{"vocab_size": 8192, "norm_place": "pre", "tie_word_embeddings": true, "init_std_qkv": 0.0244, "warmup_steps": 200, "decay_shape": "cos"}
MLP neurons of a small language model. Each row is named by its layer, matrix (up: input weights; down: output weights) and neuron, and shows model dimensions 48-143. Each number is 500 + 40 x the weight over its row's rms, rounded and kept within 0 to 999. Numbers have three digits each.
After each neuron's rows, "fires on" lists the tokens most often at its 100 highest values on Wikipedia text that the model never trained on. A number after a token or word is its count.

L3.up2907:457481553501455472502545501484517442554454506554542498469462470476450497503453503552556527420497480548508507559484531529447499451474471354461463501515493481430545467516538490543482481458538479524536435537483484517542503496523562502502429433527484425479500493560556478497437531453434507632
L3.down2907:476519538436494501553515510524518548516553517542484499474485503577540540497481499504459482518443497513560475456528464429586482447547511502535458485451512545557442419480462528578513547564478458500482527527489481483521501576504506478484517568535495493494445542450414475481553474504434489441
fires on: "s" 17, "v" 14, "3" 7, "van" 6, "7" 6, "6" 5

L3.up673:541444452520499511454487463525433469501465490441522459472498567481433420593467497533517501406546454522535499518488485501508501484523507408506501559503471479517458562494511572493482524509436537512526495529485533513493490547411550494523534495427485471524524512539520497513489494430491470506
L3.down673:479511545480546480477490449484589556486524532497515548517476431472402521482575472542583488558471520426443527562506425489537475501520525521524499399492527446522477472538492470482523518443481414578525504513553530473452508499514519461521525563516498542486538513559530546506493552464557532495
fires on: "0" 24, "do" 7, "i" 6, "x" 6, "use" 5, ":" 4

L3.up3364:491447526476487434499498478533542451536560435454467432548505572523509514480487523559527508508501476520458489600519576441543418560447510521479498487463490592521589499526503515446518479489561495459485454580441493537559495552583543474457506485487491519513471517405539470514467422510534487521
L3.down3364:494477527501577479492506515449488498593533527480458550510524473548488469487432480451502545509516491592492539414454494468470479494517499447551559419519605455470529591519526463493495495457491468483490553417494526474452553370483460465540530494547515503477512552518539572535512475529515531492
fires on: " |" 24, "id" 12, " of" 8, "an" 5, "im" 4, "s" 4

L3.up2679:508484454466485553562515535536499613501538543508501395477410495455532571448556554520531498423548514493525508479524439453489481492478455488545507455524534537538475409525489542508528480541520493481502519516532518581512482559498562511425472536563509460491520477465457537471544448540486454519
L3.down2679:457511527520526540473509542504500513561498545520428518517439482470482490554566528523475540489440495514516501481540535464451547500515524526533463495480571459469490483449477432427412498501456519396478527473468478487581483446440556493593472434554578521469493600517460463494455486505491483450
fires on: "-" 14, " as" 10, "ome" 8, " what" 7, ":" 7, " to" 5

L3.up760:499477553544491471473480525481577490476528502547482468496475523485482485511460427490510432449489513553513483467494496566523466501521477522443459490511494478469454473558497560556474569469507480461460536509519483442517586578535483503500495508503579498493473492513431482484545492517487477451
L3.down760:486466433474412534475545475498497511536474498521528523480536533513460503487486447500447533504509572559478585536497445529421493515489553414441498546560480526544547549454493541522519553485392480482528552504497510537414567527584516474532470481477500469517454467514515506502589584489458598511
fires on: "al" 44, "N" 8, "s" 6, "0" 5, "ul" 4

L3.up2425:529479521517517439460522505489525488540502462452480474467488448501482495501484490549527522478484530537536480478497471482548583529501557570521500498440483521503438513483504557498422490528438440542544494438489489575502510455526498530459477527558460487510471527504520540493493505453475500424
L3.down2425:449567473506548469485431449522525435422530485504507516480493452541542521524535446501514538483491476454483427518472491540497506422480512505468443501475507571441470521482477492556538473486477469511438526513442458453526477511561511433512490513478534504476438519473483517531551506490439497509
fires on: " of" 26, ";" 16, "0" 6, " National" 5, "ed" 4, "mo" 4

L3.up2755:463471567446465509540505512500530570548525568508503454512525452460489518478500557525485528498529501518453436462461518435526545589474509419508407523503443513503496407496483498561474484550478437500578470511549515536489596535457519511473546472455569547519519525479492548449488480458530508468
L3.down2755:519535492538504450516454547491572478556540537464559517488446494536537519496386460525560511486461500590509539469541525506481588474517457507537551546448496438465472547578494465471541559502560548445533447515516500470524514430449490530560493424509517468548491458493498468479526487553525436577
fires on: " of" 18, "ra" 11, " in" 6, "an" 6, " with" 6, " on" 6

L3.up1089:560474424495448465498489542488502492529535521541478449442537504499534563510485513452493425583515474509499505478457502518563472565476482508478513439530498513470533492544494485543535525550501487523495554453529543556458488578518493533580447456489464529523520460463534497474484473537449500481
L3.down1089:497469512424604534541464400544535514518440521464472541564459538484502445516467513518450531526557476495530521402548548493505476472432521516476438536466455460556382485456542428500430428488511524502441560488497469553465568451407472482559548495560557469469462521514437511589555545462567490468
fires on: "s" 41, "ra" 6, "z" 6, " post" 4, "ing" 4, "-" 4

L3.up17:440547527510549522476528471517470504548511465531447488544515505509512525475573491489509537530489483505484485513483514578500459447567463487481475483552474546430508472472478436511554579572553496501528509458485527496490495522497582444484488521513514433504534516491551498468570504554545487550
L3.down17:533425521489436469481463502469559505531578566526490401467573525538485504526558512496527516486523497478451449449487450537531492522522546586496509544417532507551553528474546509510519483526463464469494551507482490555511533558513515557522535503462468605564482495477526534597482509522479471483
fires on: "s" 53, " of" 16

L3.up87:541396528501532528499497469525467511428492506510485505511455462508548492482474521504495559501467554552529455512520480476562535445483550493488558499499546501492446517454506512521557583466499539414474473513551473500482480525462511508457452479484402470539422439559490423576481483452435546571
L3.down87:455584488567547508488525534407482502507472455578597452471576529485447544447543478506595477446533533472478456460530520517432539518419546540539490409467408540499523496470518467525542448492511462518547461553498531522467514511462501458508519492479558529500560586506407473452513441489464513429
fires on: " of" 14, "k" 12, "e" 9, "w" 8, "an" 8, "ft" 4

L3.up487:492553534523570538452457520499409470442507450458444446456507547494426512487481495485467508495528513565514496534546558481559421474495446463540486461463533568552458545477496496486482502501474506488504481511429443504525455517415443464491541515574499485448508514503471537515464483536538493490
L3.down487:449522528475445496469509485529522546490483486556440471556472555508483485446503397440448438492487493473531502513522514444475448516556512515556463463524493510484492512504493514474471614475521445502520619540589433526491509445493456477471473532517523485559484471489560509530382482489526444418
fires on: "d" 21, "er" 13, "i" 9, "s" 8, "c" 6, "e" 6

L3.up977:469460502488574476531547395458520543486473473523536586500504460482481485465445443508466484480467543516420566503446559488518488457517515415559530460524496549472496470469512444515512514513494419553571471525523494571430530461508485462478507533487558575488541439512519513500431521526494479488
L3.down977:483511429510436467472509552452483471632475513536577476445536469490449489518513487484534532491485465518530512487476520476502553488471546594564463497452521494519490491429483482523520438528558458514488462549563499431483470483570513509446450451512496493542507495483460449532587505440456593608
fires on: "e" 23, "et" 14, "se" 7, "s" 6, "era" 5, "ter" 5

L3.up302:531543495553458507464443425533460531535508532566407469487452501505535499470460417540535494502502493511476491477556454525490520484470533441546474545505532521438568462573506532486531561534505510478492504418485551456480540519450494566520507479496487565521552555520555453445518490498485483499
L3.down302:470499502565464467478505475484475454479526519488455491453569486559583530504510505488514539486520564538455565512521519433511550554472541555515559501488521524511472551492516479489484433463461423516517530490520429470558487502509462506447507481445567519460424498488459518444422536478511470475
fires on: "3" 17, "2" 15, "1" 12, "4" 11, "." 8, "6" 7

L3.up3522:501519483569495506438527504476562547445519465536569476513481492544520547531453461503491546516555548490509537544438486418515502448514490502486486453580464510465525480491432466462500526539542523527443455419470488542476476489516476473427502482514548482545475507506529526464537571517477452511
L3.down3522:519505554493517523539470526475453478514495480516493446551540459454482497502559463495501411459474523535477457480472512551511491469473525510458467517507490502508524518573563533513393472527521508507500522501544505573526554491545441466530540469483482568559471547496519511488453593520478539500
fires on: " an" 58, " An" 20, "An" 8, "s" 5

L3.up2154:471512458494459463467483526549548456554493468459552531504515479520513461471500497460483491551495462509534463480477565483534563513426549489470563535495553442449444540615519426513500536528516493439452533452546441420542477509479502538484540423552526439496506517490557560531438491503435429451
L3.down2154:552510460479446506513498494528486543491519534493453453455476555502470490514519495463433517532532498529541503526502521480473430514526533490523454490417494517520571526484453486513544452471542449579548511518496435528434522529510541501583568538448513566583541464477495550548510453437537523496
fires on: "s" 30, "ca" 7, "ro" 6, "Luc" 6, "le" 5, "lic" 5

L3.up2514:511498454402561511525456533505368518383460540467524476541462462485516538412491565465496517469580492487535410470499435432528448549562510514516492469500475472498525491557516486511480474467452498450485492580501496510540544539552501559440531493484520459476510567539550533469507566429544505442
L3.down2514:504534521582543498486499522529534429491567489457527466541489538494422542468531461466432500531494527514516538451532496487451545494497465447528425486514477458443486605456526548464531482527467534473481509482486454404479503503527426496472471492565498474469507490534440576519486472476617453486
fires on: " to" 17, "ing" 12, " of" 11, "-" 8, "go" 4

L3.up3351:496523485567515458508491490497485536490598530427481460482493520475553566517560438530448468518544497540518507495477431522523497456554483486493517468539521481476507533498486507510521504506518471476553464539535539505448449612509510551477378458543546504526518499492489458448594512523518442541
L3.down3351:497491452510513472408583539504455513525571516581562456506508494502452545513496573538511535563415500411519479538458478435515484558510478531499515556496503534491472517406530533528463428531489476437543556523541487483506577452482469452521520489467540470468528503453485509454496470526452463529
fires on: " |" 49, "0" 12, "er" 9, " " 8

L3.up2623:499453480440546538418500529486479474522487467473477495502451519497546583456420455506487488531479385516510487470436437556449504497492519535507503471497493553490509477509462508449553483464513487547495462474448511521583599490442470485489558451488476512526515479492435504499542505486443505493
L3.down2623:463482510478527486532568531482510510433520520488530544414480474486533472494504602456495542491515458507476496483485551436478552504518548459498467431409500457522547508565515502487479546496479481465524523535521460533542499498552481494518485531478503460499462471439522501549521466503525537441
fires on: "ed" 24, "er" 12, "ar" 7, "y" 7, "r" 4

L3.up1272:468486482464547451512479488457442466503551508479499457506462453438497405442556565532423445471525476531548451455532497493543551507552408494504457522546478486486543561496506555504536483516425500427495506502504521512531422493432477454470539573499470551435479502464480553493485401504547521554
L3.down1272:531553521523541528490531548490471481544513518538473546556455544444486547452472571450534547535507568424503488419517495545433519583609548484518501564531473474457509559486525497450483462464484509487447561487454484545488500512480464520594487466502463534522508548531477444408560509448490479504
fires on: "s" 17, "e" 10, "t" 8, "x" 7, "ome" 5, "g" 5

L3.up2027:564514512490485464484509565497563534411519499470495509510455499493469478546457516516455516442448560473511497484511533504493524504537508495546446539451530515480497522433450509514530511499442559532493467470517626520413530480505552526468422501452446497495529463509492523501520493435474508433
L3.down2027:450533509449539511508540496539520481528543470443490507456512539494509587505518458429525472476547520541499452477492525552546538496515523472518510488492439481527497548532492503512503532484562493513506480500531592526543521456458509428534553467533521476597546532494492439511517508464469481533
fires on: "0" 15, "ed" 11, "el" 10, "m" 9, "vic" 8, "va" 7

L3.up2578:472476500444478472481437497466529549513487456459455546458549532489496497468433462507525506542461462463489446533433525514572534505531467482551469464503478482461406581457438493598534439462460527522501484541463475472571524476516483533574541509447477555462456540528560492523425507540509508450
L3.down2578:461507547526557540582464493448468554432550449486506485587506502493507449504513515444558483580511475572574469448522521454471464486479505537556537521567537550556597483476450530517502460532425435507443508535560484457538498459548528455537556431523505494551506521499591475524503556482497436569
fires on: "\n" 31, "e" 28, "g" 7, "st" 5, "ver" 4

L3.up252:476548534488495556501511453544465471491537461533404459543519482500417454461518545621485474418471488522472465484467534538495513490496524465400552504436526473520518538470516508525534523552514472461456567440563510504502514435473484544468481513535508494477508536467511448519559492555481482550
L3.down252:485509536501498549478475539489539475510503449397477445525517450592502506492408536505488500503500476477463536532536487454473451582524541538563464502516481436488479499514503561532499603442512599497519480575460460505457506542510515445478489502391516477500525484480484513531478488489510527496
fires on: "s" 20, " between" 15, "ing" 10, " for" 8, "ill" 4, "es" 4

L3.up2142:562501482466507501519515541412500500537483456492604519451458466525526460453467484520511512467455517420445574493487466540453475583453518520550519495497539539598525444479474485413560511418474441474481508507486568458502526520477494521502501556437502523489513456574475521524466499526465482491
L3.down2142:427533562545495546546462476551500411472478473561475445444512532514534566539449517474536462480557499511575446461480458484493427481544526545450547480526477502472473516403514442556428568511480503525501420491533458525483466529547481453509463512535547509518529519563522422508466504498515464481
fires on: "s" 21, "ing" 15, "ad" 8, " Sand" 6

L3.up1181:508510487485495511457513475485484517533484609486521493514493483535505576527461433501532585545497533498480523491522462501484434548458485485548518497483438485435439530418550488514484497538430538486485435440526498514550531485509450521471517470458423457518496555474449422472562506532470504517
L3.down1181:579420532516491452445468459573539501465514505556527507433453513425502484512485561423472423493528499482501489481503531476558537500494466458538511557445483503548555473511495498493496457565548473442556499529499499553544446533472487535554556533527486499533535490502577419518518412448495542463
fires on: "ed" 24, " of" 15, "d" 8, "9" 5, "bound" 4

L3.up279:479467483575527480464520492458533515516540487456452493549454470462551454494504484497483552576452552511575490531525515419545493433487512529506500556540547483524487500525549453504443519458525512505477509526527496435534479431507495525489447507525493454483543505507423546535423478455475571463
L3.down279:485424461407485494495514534532565466439504507411616491530484537546471459391483434556447478417441476555403549535526484507510487501517443516524529440535534496539512508482529493571563482474489458480598499550408493451463496458543491540475501503468480550521375531440592470424497455538466479455
fires on: "e" 24, "n" 11, "an" 7, "o" 4, "ut" 4

L3.up2006:519571456490465465544458463476501457449471526491497451457446524554540522477422411499489435497505491524542502502498458510538460479476510524529473477540494510564495552533517508492525518503547412485483516509472520514490482448570482510482546463553460474532450453453493519435530578515481501491
L3.down2006:505486510524441453426568481538492478457509533499451485483465386508570514486470541442552443489466467514596504559573454496522522543475496490454525524520537505500457511532456510504476510485491481545528517459505532462571538530518507578488468539600523471452547457531485462516469468554479437493
fires on: "or" 24, "." 23, "rig" 23, "n" 6

L3.up2822:498551550548464583506516600555455522563471484545485504492485520473633538483510554515560522455520494511501429529471532500371482482538523513506440487491456490422495522514510443534451466431472560499559477429488511463509521541477488500513502463615437501478534550469522496468467597458458460551
L3.down2822:533491524512487462491458503475484502481541511504481453482442528477551515412478478468396529468559468495489522574478559477525484474486525544451493520441513569582451514537475503534564492539485494484433561480507496503520530481447450530460530523492486531517417525465445521472517451457473473564
fires on: "or" 27, "le" 7, "ma" 5, "o" 5, "d" 4, "din" 4

L3.up1206:503499524510423500620512501444527521571476533458490562518455462519516555535515503511504498498588503459473540514494479541517535432491451466483478550562479517449533468484514510489584437511464460501492510473510560484606550545502506545533487424493496482566570470496559465421534491527505535492
L3.down1206:506442556478463459533528518532500450474540498477487521510524483498521463522545474546547482480487499477524548486523537509563549497603475504459448468425580469441515456464559481491495470529510509516504458500498434526493489536479419475497502480419550532474530510514459443518505519425525422504
fires on: "1" 74, "0" 13, "3" 4

L3.up2675:558520564503502472508438379489544435510567449483439504472521524552566435433488491603491465497425410548587516575494499595520510504511529588544572442457424488518536529472497519449559450516518473504514499479541432484494520498485493506437607503536526510470526397493505498513486548435458510510
L3.down2675:532460466449507511494484513472467554453483590523517479473537543477447472506518528495454514457601507502440485449501421532443470475502485479514536631479497451552441523546483558444497452509459482526564552482493530530479550420522523427558456520500426478557562532512520459496500435453506449456
fires on: "er" 18, "ter" 11, "e" 9, "y" 7, "tal" 6

L3.up191:529474453487455534572537439489443485547537501453467507493526492466559492520485408552494476506486495550564505525468512531487584434471500485551503501487581457525541459497522470534527505575527505494500539466446526479527535478642439481494483510540508489517476463533441545493534444470453491458
L3.down191:513541501484532528514488451501578546557475419507485443507508452569432544495447506518463488503501562443461518531461503512535484553480499537595504598526528540502481531534544510490482492468495492567461501526509492486518478506447516489475570462503458516480427515463497533471454540489556427488
fires on: "ch" 20, "e" 16, "or" 6, "0" 5, "ary" 4, "ed" 4

L3.up2929:574434531563461541459477483450484440486467479499509485474503482522508498468481495534489535483496577453435457514517508542541535557440524511487553522532510574486535614555443436540527463498538455496396538523421480466586542556486508497508577501416477519514435557468486468453445548507523492476
L3.down2929:456588550491518512512501527581526517511476487568517539510403506500515502540454423480442481471505499509532515508435502508381370546574513475403504499461470461529533486529529586478505512511469469441535473453543481527463537527432526491428505469519513502529557523485499417497453514568478485491
fires on: "–" 14, "c" 13, "d" 10, "er" 9, "th" 9, "." 5

L3.up1990:582540566484556446526483550470542450563500529454519488554535486420543593473504509465428523499500474420470538435499503491542525491488540483452470536521505444510480409537545507466561494517511502523527582480526509459465563521482473514444493454539476487436553540584508472499494492464559460443
L3.down1990:456593522452512549452473484463475515444534539533406544494564520494572465508482471501527526470509553527527518502465493485429452553424511527557460546502448516484497520522550493542507500482467514509466491503493465473510479555503501510439486514486566501532528483486512551520527508488463445515
fires on: "e" 13, "in" 11, "-" 9, " of" 7, "r" 6, "n" 5

L3.up1220:537519409521463520444505519555426493582554504513560542494550466527485508522473430498520524524505480513516545456479513568485486518555524526467477465449460520522482405496576498445503448553517506504513509566542561492510490455501489437515444499492506444496431467512524619504444475468482525445
L3.down1220:483524555544485491507560503515522482506481451515507404441462481535493518475497522527497497580439575505457467506533549502451548466464500537525501490465477500484515495542468512543487467504476479555443548556519540546533557529411513472508521510526396592546481564508512505414551470554454496430
fires on: "rig" 26, "ing" 21, "t" 6, "e" 5, "hy" 4, " It" 4

L3.up631:507435482501521496565478458546477597552548539445454484481555475543486524509498531579465424467482432548557541525463447512475425457408511462523473518456529497433405439480610411592528525539511420510480487497502477545446560482479550475527437531516515559496495558477505443455520591550461461485
L3.down631:544527457462485519442514520469507464410441441566502616523430425494511530484469456550483527533439548538513500499487470480467507593554427533458484521533577434501458516494512512437507539495513533490450520494501447498515456544514532463506499503531545493523526550390529494502458443479525500526
fires on: "s" 15, "ing" 13, "ist" 11, " New" 6, ";" 5

L3.up3113:558443517431530523534548544481475496605455533471526538524589446503480565545469469518434564474452421532497525472519519520548472481493474493464480494520457482437489577460514543541534507538527540486482513477580531494458504460612470555570512578538455504524454502468469534518527517505462531517
L3.down3113:514454505458469501571426506515493441465501499469542480521543498518484415488584491515517531541486530470477400483511451535477524487501467489484512506494540483505573418475493471456518494554422483475453477461472480477496434541471465502524525508528537617415524509455613498482484566478531499509
fires on: "s" 29, "es" 12, "om" 5, "t" 5, "bre" 4

L3.up1791:533524518502549538521570476546478518486560563508434501472513447533529489462420486501510493561500547553562440545479458528475539483394542541509507513480479507578509471471491496495480513509466502511478525461522484537476549475509530502484503510514434522461495536512522550501563501499514507493
L3.down1791:441451521488504467557434506546569526524449561511530458568553547436508446449467487510476483500511465489498570464542526468537540489493510468470485518596456542493459561550530450451547511545519580487473428522504491583565496527453525523597553448434539512509563457510471431459487460461492540513
fires on: "ment" 16, "ed" 9, "ry" 8, "ary" 7, "m" 7, "y" 4

L3.up767:501410500524505488494444440509471493501461496516529541459534543519509564553506471467529540508488506533490442477443531471585527480563464514475586573536470448472508360479529509513541525514418466479440489501572479494530534501533441512519513425531474519494548554480464481509542512526460465465
L3.down767:438515488481477436512497495464447511393506489510493478542505513493511552538485518569464455558512525508572495538536454513521534509493542496471450586502497509453512529480486541541540477505497516502512462529493538466503473454544554476502471548499441444489491450482512508506477481482568471463
fires on: "0" 71, "'" 4

L3.up917:534541554489525469488440445490438497449532537514502485420524485467471498504439494508502495472478503519540584448532440524426494505531546531531477461517527482534573476464478542461468473549500443548477416492507558551456543552510509535477585495489577427507523471542496488471481518475455550442
L3.down917:472516534517512545495504530460486524431545424516529512551480483447430490500523503458536432459391472532492562500520554470567451537496482512459530497455538467537487535496467470513472576540467529480508502442513485546507461559456526580580529482456485571457576524552551515587454559528506477567
fires on: "s" 18, "ur" 14, "d" 11, "b" 8, "m" 4, "ing" 4

L3.up2844:461401531536554456576561491576503574522486461504434578530523493439415499539462456524513521540520456429427508528471483492516509469471517485447496565500497502517518500490484506596502538560489521559416530485522556574518514519494450540542517556483501536501519569536483456473516506524523491460
L3.down2844:505546508458541522489496479438540494490436517458509525502513476467468521545546521429466557520456549515519473438497478448371507445433477561549478454507503474486461517468468466479445485473539538458527533575531538503446424554543568474478460525552526536539538517534459476513509505539472519489
fires on: "\n" 85

L3.up37:532489512513465499568474423566561503542502484527487491582500468498500475480483479558544520452500489546552472529532544491517576444461471481555528519457475475488464485511509475498501520529476509491488473517461454594468511528538439557455439503506486475607422513485562494541493473475480500510
L3.down37:508496528427516562534462517430457477505456519460480522529466482547549477491523510522449535485521497406494489471538486442519567449522478503556401502537460433428479491463488559494497486537465457539487497419454527432454500468530516541487554502534518527600529460508539484460532497465505527575
fires on: "mo" 19, "0" 14, "s" 11, "ity" 8, "ter" 7, "res" 5

L3.up2115:499538485504559510460557540476494494535476510450510529530551474513511501499551482498569574540525503545519470513540413503482523481521590573529408513437520480450412459507535484498491546494510477564505521484571518398577439486491496555561469466497574445533471492511474531503505464467536547449
L3.down2115:492496517477491495537497438563577491517498469561491537484458478484440461484529507509470488530502477450478481577536514539458525585445606485465474494504496498518505473525492550498508478455503482450490466487530446529468482514500507514512512509548513530478457518495561494486478478533523481540
fires on: "d" 28, "ing" 11, "e" 8, "es" 6, "ur" 6, "-" 6

L3.up993:484489545483497526540452499527403471442493533485506460514485502536524460492483507469502544492565496490550541477532517462497509531478432487476524494500474545452548538430444476524473494529539467440563521474510579552511490503428536496450441420433508543497543558528531507452469555532519597525
L3.down993:553533546514500452444450459564504502459470407471424479490482468491506522467479485504475551479495570534449509443461460502465588481458542541445504544529510503549510510557506548470539509518488565553453468451465510425474528507496508406521436480535542495513456489485574505537534504502479486451
fires on: "s" 35, "ac" 5, "ir" 5, "va" 5, " people" 4

L3.up136:435462509481507542513478487518496483433500546575544481558469472516486546450428479550476518502485458509489519464443585510477555441524480492599493457509517510472512549529464518443507573493578427534546475481522460446491409447452489505482480483511470500570503443448483476508506544479478443558
L3.down136:504553528497539467488523507516496491525535473509478498524495513534467477492588445509454493500587547566467490556490530508560463495435557542420481508503484538483498454415502485512526427582531550494458516424461502418452487499576463445502524554489439598487472550508546571520448504534561527542
fires on: "s" 39, "p" 12, "l" 6, " War" 4

L3.up3348:505457527418475514512549548496453496494519557484509565480523489526552499457456512512462517504489466554445481491437455500442537515528505489505444502391536415547550454535497508479498477465528501534494458461465555515531527509527490432565475506530529425434463522479561505439571517499484462476
L3.down3348:545471529491441455560527432564560484528412461543495473497476521426429394535519557500480401501518518480495461497473580504517442488452442499521462514554389543475558462569497497503453488524487532536507541543594534557527486507508444508477540438500527487403572486545518500482515488511439503519
fires on: "e" 33, "1" 11, "le" 10, "ble" 5, "el" 5, "9" 4

L3.up1882:503526476509483563458499549465438516436528468480463548470540495547495410525514506537517444497511516448525568465478541514565511453501494451540504405508447459463502522582459528538455503490447484479523456408516484422472424487471483451500487576507510541524479432514417491498516505494580509528
L3.down1882:442520477509516440533500431528481509517504562502539473468423408444510518429481479431496535478506446521506530495517487414480475521573517564518443524547506417444535489501520478496501481504521498504501554522451539550504522535521567514569443469477463554551565450472510573513515479551452579441
fires on: " |" 33, " York" 9, "e" 7, "son" 5, " re" 4

L3.up128:486481553527487455579451467487487484495526509409554498552416472485515558467499528544416539638551514517464532425525486556530537424539432463465561475515578461538512538497520533504537445484445512538553439483507492435512536459526426540502571479487501530527474512452448460498535495489516442530
L3.down128:530481543478478523465529478553483574505531500488464508544534535465493504545463504541498480516549561460507509492518468514463580476478487501524445573482494495457479509464471553443538555474497545458380528563494545512595472418420496493433533531491425475504501574545493514487471514489515557528
fires on: "-" 59, "s" 9, " of" 6, "ar" 4

L3.up1884:537479494451543548483474462456496514507519478563471558467542501448544498480548467480505561492482492493477598517486518499574473441534459502505535509493530481471447496461504493487548558429533520499482482510457556510504589541528530450505536490536438418540500469501585501553467457451459479496
L3.down1884:463499438546489546497496551508503448504489568490501451486491576437441502582525505552418504425516531501548470562488540570599485544465478547467492522491467573551566532436461476484522436492494392461507484497469454470562500520555487480490514527445404490494523487513517458483483469530460508508
fires on: "e" 29, "s" 14, "dge" 7, "." 5, "et" 4, "ens" 4

L3.up2265:475493539529496473507577468545488474605493459524486565442504441448520468511482436477496487470481581494427488461461491543520521501454433438545547579479554511446615517533528466535526480503464472461440472505518561542521564530509472537572505504472513479528481470467550503444477476490520511423
L3.down2265:516528558506536466512485514403503496491493519520471447566449538529477554487477573511439571531500509519544521518504502499478544495547503466424497542549501429552416413472491539459488399536506549442514447541507401462495447527539503508476484535478510534463586522540506514525424422558530482516
fires on: "ing" 31, "ed" 13, "e" 10, "y" 5, "s" 5

L3.up588:465453522546567536488505525583529561465494480507486439569493461470542546491487471504596529487463497471508510545498498434515487491533500495486494531499502447505452564476476546493484453453483542546425509461508532515471468490413500562486493561535512459524532515481538561500493513523504438498
L3.down588:508533493474519522533478434483480442475521479516409507469511560517499475559543499496501521549520501492522485482529483525491546493469439487528532483516531491439513528497511497494528556573575519511454528522488462430514571516469431483551518507489510464432445530539518496504486423490511495466
fires on: "\n" 55, "or" 7, ":" 6

L3.up3229:471461571461477470468491526489476519525511569454551452511426459554524450433492488511516570446475539493553566579552569450457409483469446466574475527451540568508513498478497525524480480545521533475419495544477504513403509497560514452536442521472460486555477498416435547527516476510498532513
L3.down3229:526544498494436500437536481484575480526511466496565500508477465509450488496487557421509420515497471500522479519556490527462490515533434497520515458503558545577477471568467498533563455514506454605444506542492506511543396552561572484527524512505533488535480473529493466493427494551503495509
fires on: " |" 81, "|" 13

L3.up3076:459488451452491567407520544556509436432534508518536486508441530531545517475532498554501441451578540560513477513451561544512446530471530474446444487500563472466503485542573555475502550492437487510631421477492498523507569486523542502534510451553466506482463473489460533536469521516498464393
L3.down3076:547482552504507481548503505522548519541457507472440508494422459509425473471452542507538517547533475473486557465466453510396513480519545432484561504537551592459460499430492534544461432489498455433479514497510464447528489544457478463555471476542529491462507534542514404471560555533592457590
fires on: "s" 16, "0" 12, "it" 10, "ut" 6, "weight" 5, " ranking" 4

L3.up2340:568478512507435570416452449453409506530520483475522499497456506438576476532457539570491467445462482491498425543504422587513463528557549444490536558468465516493450491560564503486474456462544501563491544436491494535502492513558481516513573470466438536471488548443483465514482457548474496506
L3.down2340:429510457525487524505537460523514512471594496514507539527537454453439489470408502513540444534544496513553443461426485529509438497477459512550510525538466521410535552478483520571561448539447519536510507478472618551516619586422475473499469537480536461480488568544494470395463491485558490428
fires on: " of" 20, "." 13, "–" 11, " to" 7, ":" 4

L3.up2077:517478434496524544520499517470378528507523493539445575486503501522501525462465482514487469439457537515483516486477517492458525475515496557464512527480494509494526534486522535557439521489596552493518496495528470589474512519480480479541484381480540514543459518476411439489563529471568476505
L3.down2077:495502563568467477523544457509603479462503515489536535433565415521532509547496524466489501541471534449565450527512492489529480464450449516519470512479454550440464512504495499507530521511493475508483526485586518476554469470577501440461434508502445508609554470503471505473521555563507501486
fires on: "1" 33, "9" 9, "is" 5, "t" 4, "ack" 4

L3.up2452:560441521442525489478471572500506576549454548544489491448532514473463507524494453568461503530523523496522533469508489511472486510512555453454490536499550528501470469390503478473475517545475466510511523445486495473476554502541476542470535542425508496511499421589541584522567555513555474495
L3.down2452:513446511523428499572471471437493476542502524435547496501441492496451477501592628453451554540492484532444490512529529538440510507532494539532534540512527539556483584518439528546548529529546567529482424612496523487485497485482510504565481513480515553479516476530496499504499515485476538429
fires on: "s" 35, "n" 11, "t" 9, "2" 6, "ter" 4, "er" 4

L3.up3164:511512444538507486412555527433505410539490454539472480500482475538442428462397497523498507496532470459490514526518525386548565568498573533466408493522476523538481518467512488495518468510491430492587543470500485530550519520481476561497487486505565511485483494531508509500513524494517526519
L3.down3164:461510522612605454458566491527543478468470531506489518534462471400478504646511496552558493453519485504470488575483473469480481548535558451479562471428458477498496449491489464461459528493488492535456434409502453538466457489479547537508556519504513462527523427441457508486564570518495518458
fires on: "1" 44, "0" 16, "2" 6, "9" 4, " of" 4

L3.up1042:486546449517486476575509532588430534568486545451555496441570505528448550495498508506461603499496504611434523536526533476530496606522484453528488492458569454465432569470530472402548463484452453534498497579523528551471478440423443533465493517531486505413547495468443558483529509420485497438
L3.down1042:521493542527437508484494551518480502460471482508467528425544473538583516457527502522587492557513479459479493464552521500429512510463482459529464515503471531531569541549509470538509411491531494464514457495609462489545546523467513545561460495501511507518526497522445449572516507469538472598
fires on: " of" 23, "to" 9, "ri" 6, "ed" 6, "iti" 6, "le" 5

L3.up3370:540526519563494492474461459428501467487543521505534494489535466480561499517450510477500539492405512487498550497447424536485476528549590439495520458430563490416478515527549482522456545461543535527482504547491477469481498520509607489504514433421529503511507547451555529560538441458587455494
L3.down3370:466544532532464576513541500490465450468475541497503511494493481551514483507420499545512563454524545492510545491486518515499600479487414558476529516559440483421564518529465449593539465485485513516501485473522583528539502513541477508457506525512416501515505444481389507513520433559456434543
fires on: "e" 18, "ack" 9, "il" 8, " Che" 8, " Gre" 7, "s" 6